From a checkpoint of a small transformer trained on Wikipedia.
Size: 24 layers, 26.6M parameters.
Architecture: RMSNorm before each block, no biases in attention or MLP.
Training: 366M tokens, 11615 steps.
MLP neurons of a small language model. Each row is named by its layer, matrix (gate and up: input weights; down: output weights) and neuron, and shows model dimensions 0-127. Each number is 500 + 50 x the weight over its row's rms, rounded and kept within 0 to 999. Numbers have three digits each. A neuron's up and down rows have the sign that makes its largest values positive.
A block is one neuron, or neurons of one layer that tend to fire together. Before each block is what it responds to, as a language model described it from the Wikipedia text at the highest values.

Responds to: Word-initial subword pieces. First fragments of words split into pieces, like em(body), ab(undant), re(vise), dis(seminate), plus lone 0 digits in tables and measurements.
L12.gate430:480520497549544509483494495481466483511558518483411579453445371397528540512553459495525543567478492517429519556530479499533475437485590487524481482492500449511521433529509485389465567547460549503505399413501550499534553622550423452488390545526487504532541449511516462515541477510471460454411613462513567554563417517610468507562479476488446537500547513462460513418516494661485513485577
L12.up430:427554443424552536493496472469508479515612545530507416476573493546482521615459547558624517537507605522454425494519510403495596444492459583527550491440555488436446550471573516492596521493559470453518582554514518514476507456522486480496426512492433496467423422456542583462515556454480511479490545470498520517512448504468529450530482537507552582443568442515444585455452516435389584454467
L12.down430:576512513462435486578513488426401407530515413507512448437519415582458518522501446514549558558496494593445488575599534487477579598568409522543479558542443525538535538485512549537514513513428516478411544388481493520443523529458519421595461511492525558550522485502486464483476419558529521403554519500451508569628492454476462466477557512493367571514511527460424551461444545486505529420446
L12.gate533:602581424552420472453468497483519485478516467556492526530465459435535518525592536482416425573482465529494404473577470523455519486436535489588457570531486501510489518560505596407472472488544378506554508564446474359519535508413493468572479515485502507457430508546586555587516512477505528537475546547498536508499460516466556488544484498430419493584535520466489401540426505611561552532542
L12.up533:441582486510534444515528505465567396508488502497510488471470480502549498451522602507498613511499474545518507571471508545519564553463478478611521476492546543530496527484470514492571534562512541431404497551501393555467481551436445531463519486517536638454508478511556497457481450530395451456471407444496489565492477507510515482425525451491590511474467457530543530454595477506492597401451
L12.down533:437478499453502630406549566519567478503422436476579548409461518580532553544441366505468502470485564509500487560542516499423525496471514489467486580512521563487447570543547598409489418522510545461466524514557406477422516572492448496421487634482536463450513515435492471472507481587566488515513482472485510497456526447530467500433516489558465444487467490558513597509610483513403484434428
L12.gate582:457490588525504524577525467433577459603514475511484464575485506529434463514500498637514579469596443566429579605558431464450547511502416478532499592501548422509451503500466518588631512561593526465437514530528470422510504512463513469555482544474336528379451435458569513496525505515462534475450519491457496499516563534504519541479479523552508506597523508467510544406478381561445376497508
L12.up582:521514484503447553528482377549448498401450539502473577602486460543482503517414487553468531548454467505491452540518493524635508538479548495520493469433450440524405515546509512475481475524509477500477490491579476523578418495573488483443564582485453482458464382405554448418562546600516464522540599548458497438554538544568544513496521499556491579495521496478473502556504529483450395568546
L12.down582:472498424514557550473559528422478502565449433550480509447573544527491459529508497560573509458613462536401463539470502413470510522384504487547560617478567440479438429487503523640551594509618519499362518513535549366525494525504399542531412520526373487485486481526516511537559574445455468598503566474442491480481517605512512474518486453469508479490500468522505510449419400484441503516482
L12.gate648:488484437427444353474577445464401438580473486463462532481396471461418611510459517519533563566493500482502507506408510516505514476490558452544580450458484422513462490547506636500543431580527411490456458456484562411510412552510527524527459609400630521478576463453570481506561503466556476431524530515529560505515468566557520592523477449492510507491396556542511533482513486469530544492497
L12.up648:490499472493480470409526531449481483525415583566392503513487467542505508493495553635375541497525495537338483482511459471543542580489491425448429494578585439552474482475468366469556475546465557514440425506529544422473578542556487439532501439509384470533445439479549509510502490505460543496467452619480427528567451481442454466510414588570478531580509449494442466442506478544490556450546
L12.down648:566541479491454560472493537489494465536481500502492555527376485467443470471534498519461570535590426441482498531516579529439470527382498495541369531509442543451404384466470470489491542547525520474476498439577450468513550588472455519495437496489542480511390462519443525574466537531408562413497554559561490481558488554543436348493517473510464512462576501481475409477450404516421549459553

Responds to: Copula complements and auxiliaries. Words right after a form of be or another auxiliary, mostly be/been/were/are, not, very, so, still, also, as in "were not", "are very".
L2.gate290:423449551509441439415584512540523403546486523465594537434450417499457523513478534514533561545527545530503386469518520508413502399501513499499453530489525521479501528434485508449517449632435479510496462607552475529466508510579534560499447599457469515634531569505510471416542568503542525480527489520557513513472517600563553430562528568450626507455507506525435518530487591459514476515520
L2.up290:471472482444442484495529426467459463432427508492485500555539481474422520410503485462501549514447556547530461616515576484491453398442518459549511525593523447462498446543507481529512506480492485467532530535475477537574498492521359469507533487515494433549452477510544512529517497491461544478493455509499553442537399469497424559526508517543604489431478445438495480451611487564555515361430
L2.down290:491537452523477492459564346470471511383316475467513465543543563412350487411472492519483482568483553509532473506509532565473478503498556468522509491507508457408470488596431511556536538443482587556435532533444522543515461495450301516525488481473448434525501514441477456450468445550489562480508410488568508472474504463557469498501518506505515517524609478521531502484567437568493509412400
L2.gate328:537513457513485449426517418472472428478520503447405504511467584482498511368459517478508494509553437475520544495460556492393482406537464519622511475567567497502544435468393478398512525487461545511522611555432555543420519505563479508550532469453501533531504503546475544485509576507495398473492526529471499516482476442578560426491505359482483492463598512504431518513581479552469531438551
L2.up328:389481400529527508514449466437378505456475538584512548492424519446562446473486478536465576497608570543477477531465506522445495534437542526532443506505491497481501462540454387515531474595474557460553525569509447513519510531582479560509537457537528459454460411511528512442467566506518491548485407369539492512487522509445431477509568483443600465472573486452493605425496526591490545482443
L2.down328:550472479523522448526502409556572534542502493533496581519497472448547478466533460585524496501514465563512564540517414555466512455586523588477438436516557500528638602462487531562490426466501524493444480540533555431478483498513470479391474428464438503508572502471472464458454520518529562504551438480483596530468520445441456410569538403560494563555610620424494432437575488489446557542449
L2.gate381:495518536485387452556555476472482477495453535569489565520564493539496530483463519513566442449520580544522506582542507480429485483516503488534463533603523557488398545443475494433472364543415493465444577578537524574518381534540480484504502500624451456527613495450551464437529513461533542447505463455483443504517483429448483517555524438503490488442481403450409428459569416518509495486468
L2.up381:492562573460393469503564452515461540515513510538522569460516496546477525435503509445577433486522566542508493551539462512477500472520464510515418523563529553496359530449497530434530426546461423526493557615476540607485373483518475457508465497599410500558578465454478542494575489490484542468486460475493449469565484469503468453549463456525462445448481386442410417407563408515501461510490
L2.down381:474462502428394441528533482475554460449410488509531512518516533444470528483573487464527473517506531571476457584506515498445486475458456505475501494513547460352515485513458556470428557531514540523399492506512487573472476435582503398561575547578477467541595512564443499544512475550436522419531475466523474547552519503547488569386459481432535425468515451570450436447507447475438494518394
L2.gate631:451460615445508459583542520498381455385514543459456465384567528466559476497456473505509542466470459563443540607508454548447470490494486489538471583535535512414526463502544508599491505500472520526525611521496505538550486524511473465530460476534487481514490511439411407580597524533600459503536462556549476521536521476582546449564516495434583538574635443442517535479476449459459505537582
L2.up631:419509554548482444493447403447490508528452496495524547607574473496527497443504508488520571492499541527485468572498410494544470475564535562588488558395464530495461473595557483482472416545610511493521536531589503549619458528420483392510468489631448428570464485493590567500533497449471497516496429520496539488481491426500561406571622467453583590480390441489477552495533447469505488503571
L2.down631:441492560501474468470528468427527517499296516492584505582584501419562495581513472488534553416480483501577532601576494488581570490502551543502549486470465466451460533576578572506513467545620493547458515545494572546527512595545456420520519482634452500563515452484567592454533513548490550519509481550491576440541530439388531475607518564469482569455516529582447486466517437524432487490479

Responds to: -ly word piece. The piece "ly" inside words: mostly adverb endings (actively, openly, seriously), also mid-name pieces (Clyde, Clyfford), plus weaker name fragments (King, Nordiques).
L14.gate213:471436446461486446575460457473508477387538460463552490541572549491547519440484486539559303462521554511528444498523544507558574435551515534478529493591490587521465527440534585469438477502590524519534420463432539554439416488532485485480445617566521552451446500554460502418475416593525514501582482579464523480458534570558432538516555416478530510539497574518524437476408534513492542512506
L14.up213:473523537466420515569559604424453549527482510462538584440602454564480417483445493389460455466494489473511489465437487456475513589461566554500498444484541443598460568514583409434543444526459467492445492481477451484484491533510450555452574469583500475526529528460464521397501464503487500475424388513550490513438508576449550499454594517535440548558516586470455419485523519524540502571501
L14.down213:508611505429519398507532482369503491445557473498558528527564478532456574427484536593597393515435478477573488512379490455541471464512586467426500530501473510444542527496549453477452462446619437454550524496517438462482442558474524477531422548513464512443425574516416503459432490462472558455436575535484519491408504484523529524457508528441489505475437507497468550563478511530509491487558

Responds to: Word-completing suffixes and table pipes. Mostly the final piece that completes a split word, especially adverb -ly (public-ly, strong-ly, forcib-ly), plus table pipes after party or country names.
L12.gate324:502490540459532500431464432546504492475490454544459533436515561522471557562505510488462450543518507499459453481499557463477500513517496459520507526571522435449510551603360500528437574434485542475555433457397489533536412517502465547465535585545482574534450517414506488487487523489563549570446508512538548542471422481535498471400531469437437436599393531509529467544453509361550465441455
L12.up324:601474396409452567399491533455517530495502485445486534530438470433431464445404523420509461588505519502581491523517543460575503496507539497497430464527550579566462545436483455455559503528453517491500426517579565521519535448469467425496508564494460575540555510415420473559493457595452505586518558440545458600502414481502509467538510474534469524514460531479547457444514520453510457516453
L12.down324:587454514497488499517452541499561565464508451553465578509515512550470550484520459474550510579535449456488513534526489524497532475419404511603525437492534466472517528500550533577537523528445473510447431498536521551507526435514432588491501366490553490556582537460519496493444450489475612559473490466506591461467517491446417513450493511450497481528541417476480458487506484492347507513538
L12.gate452:550538460432468542419447514507553518436511439529600436562544586474477532501597461450534454427566420417459534515529438464405508470447466553481489487447544485525569548569534551541557458451434426557477484498486455590457550526494435381513451542539451571461476582487492507551484486489499412470420421427451499458432485541560570543455511446502530567499466511485453491527464485485384557466543
L12.up452:640413387547453475479479526509437480488490499484541496474484415395411538586618487458527437517544475543443538524492484542493479451472471488504428524447538509532479537503528561446530450545488471590451519361438477520570434452487404589539512495469454572489498462425442445539503533474486422458534476459539387449509475524504418506420486526585543529453456564526608570530591532526458586431519
L12.down452:517539523430424543545491474509470544418536387516589509496507484503531503494499489461446518477467527490525512480506510390465529457501508517487521539581481424464598555404468511508468466412536517529527507507507504509522521446534503491476426534435491475459445557490442415534546419581495441518499501527556489491542551536584553467432447486565504539430452447482472572495503520423469510444604
L12.gate534:479497411477455484491557478468470452554541482473583469559553522413493487528590494504511508637525454603509575416418491447550518451501425523526497524484584414556469513513487433398600493478484538470467441444482483413416467565553462465515364482496495466466512568457431501482540483536427422413520394477561627478509401440566466535480503421492520554449513483503541513503506491519408617507487
L12.up534:472581500525437395472524475469479531471476476407545475424435442443489556420488521534502509578475518460521442532489569412564418366456445491518393486435480469439514531560461512469520455515509488498478366428507486550516527532557438571477526493540470535578452487515530453460400539463417524484506450452448423449507308431536552547491359445558521472422458481479449567524526525570521452536482
L12.down534:512505524572472503497555566458541445472487412485502550533530488536415550488427433470552579498544376506445556580513394569429484447524509469413484550499500456392531509460482595740555554439554443534558465535447536509522507537476497392609457490594532475444374559502469516443516586473476514575519554515601525451565489622524514468497482525523477576480476461471506489563485506502508545433374
L12.gate607:505511448558487464483473482568486560495545540465537526508437461501503510479520491460612397433530511486522416476530571510528466454440564566591483524548511538474637525521482503500534465503436517408444465409548558565479489502491593555462464490601526464518544464587481421529512560502526541420493489464526527526468484431533414501429547460424484498543362563517412533497470455472417433457547
L12.up607:466449440532505457470521534513559533518484421526478517556473470484459591404451543459539550510527522439509425485389477490494557475456526494417537576381434570427452542557474493486475431432608548591482455502497460478573566487553472545435527482581405583397490478565487471502405502518477477511479551491502486520615526449513544533557410452466573527541430522564496528543490535449573569484478
L12.down607:514435497525500478458422496562490519522413558547435454469556407560523461522570495455431528474469507517444464560503439524405519418460401566552462508458507500553450462487508541532421496514468518462503584480450509477607451451552430480415476515559450598515562536458592486500424503508434514496449524467508469450426575460500510538531453491526541565536610492589507426555496506514502546508498

Responds to: Signs and word-prefix pieces. Plus/minus signs opening numeric table cells (vote swings, goal differences, temperatures like −91.5), and word-initial prefixes such as re, De, con, comp (rebounds, Defeated, balcony).
L2.gate138:613527491539411482448529602446531472467513541474593614419539467525416497431472375496520468435458490529476462528367500435532464497504535458449492455517450418474595544493517402500434522504559473527520487491588534537489509408602467559551485494503563496545406514465514546497516602515476526457546480531405468462585466531491491444494513405531542520480480490396588532429506519634489486577604
L2.up138:502502494467548576549508496572479524350491546465456543482563566477515505514525458484496595438462557548399539546527523493527456475470462539423494464463617505505521536569522488499482488484496541533485512391548528519498481489596529508498533525492531458567496486530565527527492396516479544432489567586457567454527508538508518368520557464501533552466513589542563585517520528558418392529559
L2.down138:500521599495471559510519474610474454437396502438484572502495482424487527517487447514559592402431541525485525579439502511467474515518512522424495523444541507462473540560500552449516493512465494511440497416580483531456463529601569521484512615513594458551498561550586559507458470506464503487475506513446531436501479527473597407550553537469515491429411521467586585435539473548484518433543
L2.gate377:535476501544485546478508522538539477479500481464519530515498453468481541521435497574445543444459511516461546647346512508475545537443437523507540455490523448484448528576603419485371407528457496491417422519542469482564548492515498481523542508464625424529521600463576454505530512450566532403389622516500562493575534507543445473469496584532486492533554474441501523426531527511444486492445
L2.up377:511481520475430542397421512523462444446521454461538517481412488495407576486530509566465513428560525482500592563476448497515469445473470551479460483501455529482456574506584490459462501490481515506518486561572481512551503465566456612462585510489609444532506539503573576512544499435484478419425602476468579502676487543513481491491454506549494488515489477445468413444513537527408536475530
L2.down377:535489535496426496468460487587489425525510496529542501463487516427542577499546452511515547472541455513525502637382493558521515530581468545461454506435506479447446518549537518483464470532453573618468436518474446393459443433527496533456531561525606540515508502502573545593526420498575535494385577452436560532571495523496456458361406497527490477456544502368489484445501508464364520505513
L2.gate642:493506478497455463416495482532454496511452458486476555561489502451541425591522471446486493530553515497461522525469432562557523455487447537472438513543522491514398541436543448508437411514423482498502522591463560612514377547504560492550538465530607545440562437464479412445517550452539572524485469496446544517586622400562485576430482512551532500460521489558491543550542557483468527420507
L2.up642:430491547487400500451494531500494495478469477488504508563495531391530451537505481487530438525549522487485537588481512509527453452529481536442459517542521432574506558443603434495451421582512500470415457607462555591479452540478533469560564579504629535445605452441475419486472598454512560489528434520432499492591584454510455538497467508497528403480543464543448527538530500449512535472467
L2.down642:427430563485487445438440524523482487502494551506543565552538539453542427458571520488537488544534472501505523538518457452494559455546462601416489455550515459532422460548564538495493429576439458545556513635461559603479474460562580381494546486540558590466540374421463495495474526480522539473443533475408465530636545473505441493412409472553479426525492512539477560554515553502473485576478
L2.gate668:573468471509548439449476559468564535539566527509480486547618398455509478457469460453512550425541470470360531600442484485551440392528510486441420484598585500589472594531616525539482504551561473501546472498401542509511465381482516551479515587549488519520518517479451512456555601513558549479527483586418518491536482471530520511507473490423501439596529561512482532514533442580605626511468
L2.up668:524560412443454520414522527548560520478497572439479522543584532556471348497546496522510411543553479476566574482484475519496538455539511495440491524463468502542527559514577448450450388472479578505513441530501486409609526511491448431568522509504501559409595562545430527445420432465561504530394522392450405533510490527544467442504479501456538535526427424562435632482487509487539474486519
L2.down668:503572403521399539497521535537539435465435573377522463465448466485513374446552535525509492562539507485552520512439505504579581483608574493464424512521496471570486495522517510419469479514461570574520413494489575420566473517531460451590487499476523474501534572495430508517473527487591582599421478445458534540430543480481409467508468589443522543567418489538465583433494492434454389569518

Responds to: Articles after with/prepositions. Articles and short function words such as a, an, the, du, in that follow with, has, at, or under inside a noun phrase or title, as in "with a", "has an", "Behind the".
L14.gate353:424524499431520514426520495457484491478610540419540363447427493454471496483460490545483464502514484546422489517561543438469576492512433480573478514602490491480503479458564516515412469461423532628483541484546470499542465487469490429592429510609522458494478570421508515551477525457485469496496542485438521571477460461536515498390486458504491464500500499458466494403511524550466455422460
L14.up353:526504464577489467489520511491547517483548521447522496463544485418564451500511424506562551508572565541558551617587506472448493552402522617475538480483482387521504458486565530516468553455519514515476569514491443426569483609508492452524474584556411487513486482646507578443506496525429531543481496516428487529607502540541489581514505440537466530531499474440555550456476499578564480434500
L14.down353:547520550599549438552498552395440381436526475522480458478460601485522541556487657494518465506498514444510503497549461568513541356581462466543575418506447445582568453469471502540608494536562472472424553496579609546471505536499512535470423448497569536425547456590578479543587519486417438541493507546480466520517471443511487487534484478507501455510522487458507467452398498546508493397439

Responds to: Digit zero in numbers. The digit 0 (sometimes 1) inside numbers, especially a leading zero before a decimal point and lone 0 cells in stats tables, as in 0.20 m, −0.95, | 0 |.
L14.gate472:605492588566478443409486511513535555485512572488505395467503461536568651494435566504478493595551498474581448541489516485497487457521562511526478446494468521482454532474536553421433474580513443432494550488428601537480444600496484556500465550551526456528479541487509525594593628524515424436651561543365438507584484496412459463551555378541411496489449527477514552529472500419524527489571
L14.up472:439505488560462525482576507485433414476479448577470518444473536543542418587555545511431476498395488500539520553481509458531458515480398478487470459483579474523524569495514525560391454550524432549436413446470434438525597479481525442480398448312478562419403476572540430473504494444438489447447514493537506521440522466442491451506457522491494505512632437498483428454476430432519559501499
L14.down472:500548454569524573511541532513471498621436527444505491488500548514529524427471543508521492400543489489417486543450588453501438462516471468507520539507472577437453485500431452415490494453476471587534443454526498598435496573505386466527456461470545426434460505464617580564505451486546398436469470504500478506434405451536539482461602552496468576486523452518504434518498472555444481471479